Weights of a small transformer language model.
Size: 16 layers, MLP 1792 squared ReLU, 51.4M parameters.
Training: 382M tokens, 5825 steps.
MLP neurons of a small language model. Each row is named by its layer, matrix (down: output weights) and neuron, and shows model dimensions 165-260. Each number is 500 + 40 x the weight over its row's rms, rounded and kept within 0 to 999. Numbers have three digits each.
After each neuron's rows is what it responds to, as a language model described it from the Wikipedia text at the highest values.

L10.down1095:509481526489547476484481531484489515548495532521515538560520508539564494452461494473487541440426490450486513518530443497437502432549514535526507462494454489598527432453558548446526529450569535550521489495460502554519377526524448492467477477452516582488488518511459514516450527459477578520
Responds to: Narrative action predicates

L4.down307:516593506469455548492569561517456548525439521613516527628501522524504503514533476421477483519563570566489494453443491489483534484525489423525493478481488481442457510472490450520519497574490505592478517427531479493420449474458465478562506500546531475460478475429494503458558498526499462573
Responds to: Sentence-initial quantifiers

L4.down782:528493487500517477504545468485539494452484573539562497533486468456500452579530428429438479407511511464515439495515498502487555475476490506500502572442501448481535551500520504575533497579465490487573459517490507424508528513547358512462540499400497496469463417515563455416493481489517469534
Responds to: Large number magnitudes

L9.down1512:530480544420474433449526490597605483547461392508513477480522486418547456483520498537506494500444518499457450482518500552517506538494509591539477505539486488431527539437501462502510520520422477494474452532600478475465514487525489530525504556553468547475441521546507509512427487439463464487
Responds to: Clause-opening pronouns

L4.down217:526534509525503559431535462525552423521516454487472527490545480528543458490516452501533500535563526475510440609493479513492521458538510482539490455555474471497507501411485393485503513541464485565363509473642484523490471529503603508556526517501495552472464499476535582507561464511530474470
Responds to: Anaphoric pronouns it/they

L4.down848:448493515415549502492499532498491467483493518490573493596457468459476528509509466459498479429497480523535523476509468470531472491384500511546506449482527552488471574501494494469532413477497521490483518570535603474520520571463434502485525514434461457473426457540538504465462590496511512622
Responds to: Dollar signs, sentence-initial In

L10.down1368:429541499454541465459498539512480565565425540576522595501565503536514474486445472432463482524495513411469478508468577533499509444484516470532428469525512472450588554475520555499514443539506528569539412421485488473524493518473498453531427535434478511507535431572470449514497484464459494523
Responds to: Before a number or quantity

L9.down1723:547502482489493544526513500511507515496518479549552485478558548520522489527525521471508543466512456469471488561547455429516568497423536530471476494478433484455487474550510509558520527475523452448497517610512511475536474440492551528471474486570500436535410548486540484449494522521471489538
Responds to: Quantity-introducing tokens

L4.down645:431440524511503445534468476529533440483402494479504483588515537499573411467532455395463528492505497563507453506474546532466576418482536509470521435588554540471459503460545509473519562535497509513471559485530471439519550474517523436509513534539501490499465525490468509477552471479537504492
Responds to: Mid-word "part" fragment

L10.down792:596486428460467569471526512492350496473458503503509514545476508516464515538542472511459493500541539477421488507481452519522492520501533463431545521526462499477512461525532441458516533487469503454498510459487475523462432523464525459433504374471543480442600483512519503474478449433483505546
Responds to: Person name completion

L9.down1664:556488457558448478467490547502493522507518457448532457580547556544489450466489456531509498495429513557428542551460491447525512443492479516500506491487525534464551477474425458481537489548550445492479534482487490487504534504445472502489476517469509470534570541588574506481464544535467474498
Responds to: Government and legal offices

L4.down820:529525576510554530485515537476559575568538497510560566458459515405556536483551454495583473491531507483538471531511509513453485509517505511514502541515507504552550472495482548502491543471452504534483484469467473515456536542484486500513556503439472511560495498481536490587545538564473447518
Responds to: Activity nouns after determiners

L10.down391:477528454618446541445420517527514471499483542505542501456474419532436517509492502476564491477370443464509532518529506453489556424446451427435544509579490540468460531517517490479450489453507504467509516529514508549441496472543497470527494450485466526472528450555513471476496605505521485527
Responds to: Currency symbols before amounts

L10.down642:600526450508514420566481569486515567480479542546451532521493486532462485428507536516469562471495439555500459526455486479507495461478486415493532469534405475498438540530435536532499448533479507505499464471517478505517504515495430478556522567473577516518475550487532490470567467491558459545
Responds to: Word opening a trailing phrase

L10.down803:490482485484524507435496502519541533447456533490510503553555551459478525505533561494509483500458515540556456547481474485518565495522502523543522556481599426550487481524528552493510498496486514528508514488456460433516475557435489521446453516442511473449460513501480557491544430510510407455
Responds to: Word-initial fragments

L10.down1457:451543570422473507463447442515524430496506448461474519500549523542490516529451528546457469497523504517544480540472480518492517523457546450570471507559505559440526522427489461460515458534469485488488449540503491567508511500455503527483502539563444550402463567557481433471499550459559500536
Responds to: Clause-opening subject pronouns

L9.down942:469427466531524537478498497479543458478501446489500503486521443462550544471537532529445505497520511493472530472448451475505452473524450462446557493422423471495503595461513469452524507447428501488426520504536493504540504465514465484536430545515484546479480565540497480530524450443482544561
Responds to: Boundary after proper names